python train.py --n_layer=13 --d_model=256 --n_head=2 --n_kv_head=1 --head_dim=128 --d_mlp=704 --vocab_size=4586 --activation="swiglu" --norm="rmsnorm" --norm_place="pre" --norm_eps=1e-05 --positions="rope" --rope_base=4910.0 --rope_fraction=1.0 --qk_norm=true --attn_scale=0.0884 --bias="none" --tie_embeddings=true --parallel_block=false --init="uniform" --init_std_qkv=0.04 --init_std_o=0.0 --init_std_up=0.04 --init_std_down=0.0 --optimizer="adamw" --lr=0.00235 --beta1=0.9 --beta2=0.95 --weight_decay=0.085 --lr_head=0.0104 --warmup_steps=252 --schedule="wsd" --decay_fraction=0.675 --decay_shape="linear" --final_lr_fraction=0.0 --batch_tokens=131072 --seq_len=256 --doc_mask=false --train_tokens=762400000 --steps=5817 --dataset="wikipedia_en"
MLP neurons of a small language model. Each row is named by its layer, matrix (gate and up: input weights) and neuron, and shows model dimensions 128-255. Each number is 500 + 40 x the weight over its row's rms, rounded and kept within 0 to 999. Numbers have three digits each. A neuron's up and down rows have the sign that makes its largest values positive.
A block is one neuron, or neurons of one layer that tend to fire together. After each block is what it responds to, as a language model described it from the Wikipedia text at the highest values.

L6.gate18:486534577501447501532481416471496489493533483559535508486501550549481411488490465405508557484537430482424457458567492472469553536517477550508475516493523490491554518498493586523483459530517450501504468487513468433490483498509500437516498496470453499547526473447533504476526482474546531530550470466560539482520503455503504587533559463473563462537509500473534546556479455537581507459525
L6.up18:515515562493533494501480517530442465534531477518562579490448503417486411500513568515555509449543599508509417556420547493560503465482531476501547507456463524539594495493529524542443552459477534557456509506540517476504508485490485517391510454487490562537511545556410482557532487456476482517542496532509555517483548533480516481525486518537592538514510428456554456550478483562548532458486
L6.gate115:479488498541481531497540537434521452516509490461536475454465488540451422497476544440455520520517538515428489537527457467577519485419504507608519527476530535516478456493514595507580514488476476425536487498478511525522520489523417499510465533492479473502499472507535484494515451451469494552525530549568512542491430449522426543532468496531453481504480564573506534586591488455475473534534
L6.up115:520446571478486515545509526514553543472447534505569539491494488548468470468568563481515448506488476467508537529530514511478493492493460482537476505541460460546536497468491523578563565490470484503509549493568509481437443460522392505553510578486531506521471506477527505502493541466525472500557498496526545516529454514502525453458490495504538484451473500514507518563483527519466466544422
L6.gate559:457464567510488503414529472508536583464458522466569469488485547432508507448506557473455518497467467432503572524448501518482570488523513552488476563465567524454404502456490551469461521518452489545509501448450530520486503546486391492522451453522554535509464553517526476508478530443509495496445532582516519506506443468480554537467486496578534502524422500603556571450534532498564506498495
L6.up559:506456503508552453434453558519468512494443501545542513493578505537577490531447488432497510480498522494504556522532500494508460400469528513511503483517460545500470561475504520473472558540427492522480493494543488537500461565514501412464496587521538498486532531478534513561525552404451559468520489465492563551514502514507615556485528554509512477479418461553468439470486508522580444492515
L6.gate653:518536532461488507557553517482547490513501511452496535521441471472450523541478568460497515473547499489429491448523515484512520591499438577512481459477428505604458507520493541449581408529461476516523523471522496529480542571517519484499375470488512491524525474537501483505534502442486516549483510507608496526436503471493522505448505477497484573538518603553447513532476507455561475520466
L6.up653:443410540535540475546506458500454502569507449461479468537498527478520540487435526553510509498496499490497451450486481549463483542473466513493485511531515502523435531510455480480503493480473439429462517538530534423563454484511452521446497499462497570449493534545462510443422558510544498486484464495500468500516455492485505494588544483571524516526551519448597501504478572530403430504546
Empty table cells, word fragments. Mostly the blank space token filling empty wiki-table cells between pipes; also mid-word fragments like f (unfolds, foot, fame), op (philosophy), till (Stillman).

L9.gate154:497509476475562517498501450529552557506548499497497497486474518521450443478548513444521391523484422528479449483525471511521472506507478516453522547482561495498432507556498569496473500528480476511508548507455518504527458466537422510493582482441475423472539511553492486449476561535485490512528401556556508391543514430441579547487522447493524479511498499536593543482522482484476465537435
L9.up154:463451506489520534468552507501588493519469508462470480506466486448520469462510499460538448478530481514489476475599475544484441403496556490508531500546513516436532445472481484532487494500486496548629456497531487436475469441531565545428449489512490527512535495472506494506501490486550535512468420516467446475545514507440538440507521525454495507615431526489501472456465498486507477457485
L9.gate241:487422482571539568483572480485432460508593491553560525470490502539519481505447475475442502493526508431419522403571444532510510492511481533473486509535531425519501517546476463464529520544420523568523542517531526514555448445576544495488535528512496547497528506456503520511503533495488488483423430510545484508550509462484498570528461401505517487416507503464428491533464447427484615521510
L9.up241:550498497497495489430490431486478458550536434558513483521510433469446498485503507492472460514422523545519452458452489539464455543481448538483516558481462537553466458468473478430566491504467477446451521504473411503544493435461482449513501492457500479482537487488433529460493564426457560465528455453533495535500442565512438498389540472584528547503490519465504483494457477538495473533464
L9.gate323:537497530509555512531477422515425576514455441474456476551512500457501483495485533457436442498525484540532458519581500517464521411499520466496441505500517559448548516546531478506517547542466427569543535557532532491524518494486550524502539512452483501483493499537508474467510536542462471504489492506549535515516496577489568497419540493582580511482495522417473521524473517557505471461493
L9.up323:462491486506477508463559483483546617475500454460488521492424450504481517515529519525449495458513480455486454490466440543453524557443394540509540465471534519510510486481508482490516440514485471479484539545512495507496473550489496521526476481504489484419523541439472482483500526531556519428610468534474437483552462524543475494586512418510552480488444407447446510525482484481511506533517
L9.gate352:428483569552472428559480460440501528465594468524454480554462478514508491497568550472454511466538517425566426531426439533512514520474470539430494522513486558574447486525490528463479457536493496528468462462518417577550459564537492525450491529506469534430461487505549493495514489443412532467479507478484507448579556539514545484519537509547539487487532423473516533514531480561501526435523
L9.up352:487539492487465531491460417485397475482476485466434467468481470470463493498503517489589440502564428461492504457452450504536564497477474480540437495465512452486462484533544450517524506533439510483571431448461402516569519537489513504546555601467507452464558488527494548498475507532536539484537567521507569494443596450518479523497467513554530500434487498491461517484490530519501529556486
L9.gate580:485441579527443513523437492475451514502499448536532447536471574540427489514523488489483506476482490520556543496520484530492493506494542447501463461517489566449528562413503496480483433530458495530488493503495476460425499481507444500516557510454538506516533470414570464523516548486538463526571448499491495488544417487485597558562467532534526429500423535491534507499604502479566481557494
L9.up580:517446488483519508458531501471556494505499447522542537487609526496524481538490491473519501437568556482546539398532450525518428538519538524504493552460512529435559521553552565561473503417485457462462567563518491511443545466471441558522525464453539498524464443477500521501522482435450472446582472528501499496455496506489491493494576460435464482516550478405478502447545452492505430587517
L9.gate627:518437534502457569477539405511501519533540535498489511500532485527494486495533523504445514484508415394513523537485494562483445473522475450455481544465500518449510568514513565550490497536478462466476461424511511482518477569478457447491535545491509541464477430485464409500420527579519474501498486564584492504512481536468470450514511485540541463522453485452529506564472443508468493460462
L9.up627:510488509540489527559481459583540512516501546507493518519502457504482433550464429464505511479486472500550472491514500464499422513493477551485472510488512478542513475586537516497465495539515464525484524393516529364535549547488498548473508460513512565501503461426521526489447555503527540466475529583556477480575478512478542485497460483505500510415544525489470508502524504436478475491513
L9.gate635:473497525477458493493470466450486491533504503530536549476580467493454487474480507486429547561513485436472527519429505527488412384480524508531461579490499521466535504503449530510504557529519475515515521458511500479497471489535505446429420528494479478519453531506546483508548494489458504518455467496495441421532540423539508574542510513579523468517510543491552527447514526449521459450454
L9.up635:538504454458527536512505536566464519500491507588525521536527556541507543478438489533558434527568534477469466408515575552495459511476481552544499465549479529583562488571572491525479535510509549470526561496492536443477565554494418494590537471490480453530456538464527488500475532515446541501526418567519476495445455417444518520471402481473490477504456488429496472546521579503552589552396
L9.gate657:544495550500494481471473530489510489524474510504362416583477517501556476555458559448460531470497462494515508503487428511523555471466485527491506524461488537465550461494512512492491453496503569462559422556550495465550522475473549535496517506475471499432533590585472551464528538544430457531458476490453525425499514546469465557513534494557472518531469484502501465505545427442499478475553
L9.up657:509535504558442540576512494526490492453556465464459522526557518458464524505525484553483527448569501450499474455531473421490515441542548553504502473450504522519470490522474532542461582517454544476597477436521417457424537519444558510523498504465499466437450502528463462523560512423509451492522495545497533564530510534507433486451536464506474541526516555519555476512524496502555452467567
Election table blank header. The empty cell after "| Party |" in election-result table headers, plus scattered word-initial fragments such as im, tur, and score dashes in sports tables.

L6.gate165:575464542539413525431458485525424584561546530484464592515518469452492490534412542477499488425487432558514498521499486515542496458483542572503500432496543521474458564462508490530530522471510499504465428415474503557472526503521478522409458521568445490520534494514544504529487483577500475483452476502487535549498518512568474458580514510538478474540475467528524529455441503570453480497455
L6.up165:542535519492482460489467475434555439431528477548530598502553456495511510488439497407444442472459551453516554454428527498526506482522527478529461499516434527495506479515445554494556555418472554511496510508510501468523531554500514515470466434499531531548488493520516532468467520499473495556542508529555512545500473498439497472505552520522544448442618544516496488499534490506540498462519
L6.gate176:471549490448533495571501492502505576570532502493513485542541496507479471482490424504484448479512478528560554467502494538484523537556525431522493541514451457553512579490497548512509469551492510470470503490475456505582536522597483588452459531541516567578435480557564471507496493470568450545444467448487559516506533459533420552530525460463490548448456483549473497429521487498449499447473
L6.up176:518586489581460529497502525558501530561468566498471588484561465536479523487472448449524428537504502498493466529507560535506499499475473501549463538464574471502493467595529526458508423465564505516449536476492474548542551543524510494453433572558472547466533458549487518453503501501532496501505479482550525527534487505519584461505580504433503502482528533499524492518529491446544528592496
L6.gate416:527491518464460492472451461472445572575486519457550435540611548481539472526480488524510449474470466467448472441436494514494509549446586483537473455501532450458561531506482510548571503507523457512532525481487443507531461533513500553440463511425447520517595559454556428447525418488461451455519504504490507468542500449492444531493437487489530465471531549539511536473496435464516546452475
L6.up416:461461577600444452590491497512520489541463575577504522429479466513549570460473483459580465547508486488507518512490485546473526572538437488570433585542466471488532474520469472470494458471537485491601475529539443495511571465569497498529482451489420560508549546479529484454480461510445493497457567445445505542551483463514526514431498473547493511500517465464513508438480482512508526493555
L6.gate687:534523562544478589513549544480443548548493509479555471460532482565437484445475526434479589423411495568461465504553448473526509469489514498539496548455432486447468545460515501535502434452483511460501410537512533516483495533498607457479492472473533521524513469573532515481483503496557554461477582445443496545513547494536441469569486518455554493473475440471444547477518463543560506478453
L6.up687:517501506519489597527526488420432543509531602509535484495501516515524482494460418449455474458444491422510499556538489480528525468503569505577477431514508449447525551491508445532543498562460540519564442554432448448549487449545500527513522516407481523480509498467413489503542518517462483514521509484511455409522501471492523539451478466491466477481474520495510486461517463461515484518505
Word-completing suffix pieces. Closing pieces of words split into fragments, mostly past-tense -ed (studi-ed, copi-ed, wound-ed), and middle words of hyphenated compounds (black-and-white, up-and-coming).

L6.gate274:551430519513480514455495462458500511506464490464412532534545534477548430453427565506527532401460465537477551481491429475444440466495442511432474517473518543510406518518502533462504512564507440534552506453498521546518460481489543540518464463485486540536518481498476514372531515495531469518446486479505504527494577566422494498508557513572531552509443525536450471465592551557494511442495
L6.up274:500525481426472534435519450527470477554441404508514494485490545511530506467515560497456494484528531473464482478467495457488461480513500570460494478453495461473516552443538495456461519584541500474514548516524545496568519459544526579454463557463508485417442566553539490460599454562373408473501531518521480473472496512460481461590464510548499450508520447505432529505433533469462444599539
L6.gate295:545476468579489549476498483467472502533483502521504545506510571511465473443408483524434447472511508542516487522518563475552580489490500456512505428489468447543470477462509491551529527588461519551437483406433494522481495558504528441451496500496474536517479414498441501481530502487437464483535511451451517487485510540581528465518530499484510533458463473490492555586520494394518450471391
L6.up295:531539456548489566490491463515461484523513534459515426514523461524476513486520467506461460427544446569485570419521525575465526541444445485507524449477530442482468543457438544508502496531466538539474473456508513495537492472494539483431497464532546441475405395509521455469565478547542599398451542522484519488452549387509524532468537493527558467465510510490480468510488478510499494468519
L6.gate500:495526474534509488464537453514494512539521438484508484479445566469547512493503535509473484426494514472478531439523509503464535519479515503450504571512442545497520476497423463548467436596503521541460520489466543427503511488506459448504497459557453438536473530543441440514501477514491456562404492444523473479499518505469435534438474464493461444490453490473499543541554457477456524506418
L6.up500:534503485486506490452523539503492498513517487476465512507524430526539448511469529494473513597489457513580590500442564540458526514435469528457463485498514452459498508524515528488546484541513524498515525489425465508589487514495579525450500508504472483498461616409532479467519539508504481451514530570566493479513590493490518517523494522457423466469480502467440465393401454535489501534505
L6.gate513:478422503577512520546465522511475501524528410513505513514477487486520491489522422514472506458510486537474472491458425478492464543486525485456402505487443464550461558501530526461540462516512514482554531479533488545440478516458562513468411533538485452552523526436543490468526399502508547431495503515464475522445475500434495480545472441526465469476513562529508525491539463470527476554441
L6.up513:564477481471422516541524551544431568545514425466478483441458567505438495440515514429525560496543398471498503500463438545486493454590489452538479506461528448571543537548579558503512498474512540487502551506492477573454558531559522535501560468529530497477493493452534416481468508555513580556483532525414498501501484522589525519575447500465539497518448492536428536569464500540494519458518
Noun heads before complements. Word-final pieces of abstract nouns that take a following of/to phrase, like care of, death of, marriage to, and life in Early/Personal life headings.

L8.gate122:499495528448530443532455583480506469463467518482488582550510523545507454510490563454534498543453506436498448495433560485507543482504492520518477518479484453521457544475462565489480488491559506528528434487473505493473473495549493404505495550555517515489510577501577449535473493489510461452489437552493503535495524532523505474432509430525482466583501450588527514512484490473482432525490
L8.up122:499437470517519523471488508527552479596502564519497478505512488515467469488493458483487423483470504524548510459457541416501480548474537474501552444537488518470487473451478495507464519514451540471446558551532418506496509428494437517540450522547435462459483553530515505498481528458424542536592506470498465512505548548438522542508562515488528474570507511476440462447465460530497532503409
L8.gate364:427513460572519453475455469513498589591558521428522489528508447457401462496514486497486541500489561504460560509441454449519565507507509459500461475570468464437530502493449542482453588551474505534455558496436547452451506450520456435418465502520462497506499467451537470407518552517512551504517501499494546437540496507528522521481473497459516544517543459511503461481468468483435432554445
L8.up364:553503555511481503456556457523524530485476465472514517520483487468471512565441478484559441486514543539492537552488448514469530479490479583514522527518525566521508615468518579518414452531608596450544552481501466476498470496445551503545514512533508506422433525510470488462422459440504493471521518470500557547491550595481491519443571476537507466559487516525543454511539449533537519481561
Wikipedia section heading words. Words inside Wikipedia section headings between == marks, such as History, Early life, Career, Personal, Plot; weaker on stray tokens in running text and tables.

L8.gate39:557524491488537516476598458472480513546519473530483509472480502471624486557497493507568498476585555418469500451451519511510472492529581480460470525452462548476564487577502567510489497515495456497511495526484497535537475428456479501411538507570536443485459421465496491511503523432568536504578469452529486480498538530529540485524533467534495476533500520498460546524486465524531473540526
L8.up39:505536457477513397495511374509494468481464486496569513541506445540484452436435474461564448556515490438495513487471444510517545472518527442500502516507526528502514516442542562467493474552576471430436526607500585491489497514517476475520546506478547520517452550501495494464499485490499507526502563563502551421511514535401502429525538488541547484498513531504511532531498471456441541536516
L8.gate521:487478484441470551539471538482527477593532511508490540447508513520461394456515557527509513466544545481499436453507488429500493534513568517502474524515513536560471501493505508505495440527441487468482487561525526466461478516540418529513566480464547537478495587479530565458539444520514491622474505465556514482541486490497538491475432465593469487549551598432511485519457494515515443534506
L8.up521:544527517509546482535469502411445527543442481576515478512494515556504525499490565554511549502538489526472509497501475547446428525501542551519516453479510494503477552526467521515530518491494537543534501402387522541484480394481451450459511498506488552470422516461501477442515577478502531513459433483604441445480485483554547494478505483513546568553548552471557556533557488475549532492443
Empty table header cells. Blank cells in pipe tables, mostly election results after Party or Total votes; weaker on header words like Team and mid-word pieces (cens, loc).

L9.gate29:529518430501496530510559460498431478489542564522484430477514531427464432497544475513508515486516511574422496506520462510435465498506527486476506533465537489509485552533541532477485517532511491473556477427490519519463490607524513471486464549458527537492526441459471489460510463510520460515530478536430519567593549497540509551511502486611597525523434533414459448410527536555520548503429
L9.up29:565496475490431467529446475522435453506456543551474533475531537542502544559550469488467472531545470518493514440472480495469460510496471438543510437498596473486537474466437493474507509528499533427544526405510459525501485502474502464494526449468591501536407543492466502501545585520421557495429542499551427452431523516493440508528510513442470477504503535453443504534430498499431505489524
L9.gate51:557470462531420538527525513478533529463489544487439481452501505436491452514555521489496477525521516546540482429462517576536491485506531504528454517551496470465477537519475576456439458621449514460513543441501489488535541554509459447531531480522514535487482534516505478434491564537493456523449509444511502516524537551512469515494525431567470456516461510535542519469526502540483538485468
L9.up51:458459503507538475456538506507536534455460523521490545575466507520466490567519492540451541530471561541517497476517576511475473506508526535587558522562542470538554518460454483483522513546490493423447537539563549497481512533551508468515540511602523520500507490469523488505506445500456446493467600481488452414437470539538455467474434502472447458540506450593521451441464484544607494599480
L9.gate79:443510493540508479486565464438544468523396519463473550453491507552463440526582513494476474505546545452457540532478452484438496531457485538437518509512557573522403506467439530516470449510437473474515468446436511447472557536484484438459474474576484479434484489524489452491548479445496497483516580491518480434521579440499516522484483463478424443533472493472500483439498435485582462403458
L9.up79:567449418573514489477469564461511488470443466501458499564482485564494517512513483537516496440457533566482459461561492443466501493544496505499452528514471482472549462492547494525552532508478507451537604424488526500537519575455473532457543540608568470515439506459547425547444500477422465503483485482462467515442532517591512448464497546472509528497464489498530482492523432444518553490576
L9.gate247:427494501514491527483457438471544449576496465473536526487438462470459500473485518519544521543431561474507515509475461435535522509467594504468522454485482563495564516500511599564493439527531527529443508565490536515438512564460532474493512453474460471482541470508500418503520475596577482552387428497497542544500541496482514518519536449551512434498469492447482446529519508439513541459464
L9.up247:523454528509475468507533469614484500497514524448419458472474476518456478493492519483478437518493460504460438514437418472477533485442461498559497476543559439556438447442484550531513460514460466503478522472494465525587498510540465496448506540486516498466491451494496415474468525575478484505466435543513469468505533520489434538574475508528483448494460529477510410503569484522529525494533
L9.gate416:534502454501566542503511491471503514495432533397421557520515506451474429554512546455434478522521472472561639439474536524514545511518542506488492545520529461501449501530559523495576541556546468522451512516481457586446556499470542554455528493452569467543547481489482477512510528491518483481430540561542496492522587556508427499474506489561547457537525528493491538462577452509528464516473
L9.up416:530538492496482534418573453505498473464496466545446503492484527530443505500464506482426542542550498504514494515454501458470518465466490534501462505468492532509506517513566450548556509581512602455513523498494454467448483487451520441519479506543513511544474508530552527439587450510517493510546544462487510504526573481460455553500447497514498450491462521524546489520514476487410566554535
L9.gate471:496453469468487570529464554406505510518481483482462516542526481526472477512570449527497565486552485541487545554495472505511563512558527503405461477452566470554518503510432489545516432500508457493436548565428457488499516503453471509501441530435510460507567542484528512522529573466455485487495475512517503569493507493475492565595508501538529483485478455514485571445528554511469462540454
L9.up471:492442485536463553520455546419493497500427560443433466574443513492497468437577524529449473472489514484478501504476499472505590452510518480480503482438543401451517466466475435484540514461481504531557486505548514448455485602536493425451490493589457464483522505470508572470492536533492557544455550455483535458415555492502544537526508535503486467481468430440477441477488478502536473456506
L9.gate673:454476511512512550538530496479568552523557534535427432542539471480444533516592462489497514523469551504480528488494602506473487516535610478448506516537494511528610473562418562464534444516504502532540511555473494520432524495447465556512545439576521504489564534489554484436488562510547497555545494529529488475483513579546514536472482435518546473498451533463502486483490460487504529516455
L9.up673:521467530445467538512523480438525526454510490507517526594452548438481476546519479472433470540528494491541508470541478565518492463456525524462504530434551541520514583537592521406457521508541558498469504522500503525495504441447511485444514447517479456431524524526544431464541555536493588502501496496454466534517557540473465559436485497552547509511512527569464455542505541473545483530524
L9.gate687:520471525540488551531536482449502513472476474533486538429462525429502473480542489564421430409426461480529524450602538439508535446483460446499526446487512453511521466569431498540513502518481481485475445548521541487494384479535437506446501569483510466431512525508504496429497499485520504516448527520538513565464482429525531512552482468550513499510487508454544508547491424521502433580428
L9.up687:478438524504510550458575449521488488485487498469517489435509446474514421527459413466441473606521528512488481546440513498556512531491461504462489569451492580564476497512565553533501426554503466443498543555490515496456476547488536533502556435558496479474464465435478452573584521443496439538530498509509548454587482516479434547465558443520496455509478448551461485524486480565470490545549
Degree and section-heading nouns. Nouns or word ends completing a phrase that expects a following preposition, strongest on academic degrees (degree, M.D., Ph.D.) and biography section headings (Life, Biography, History).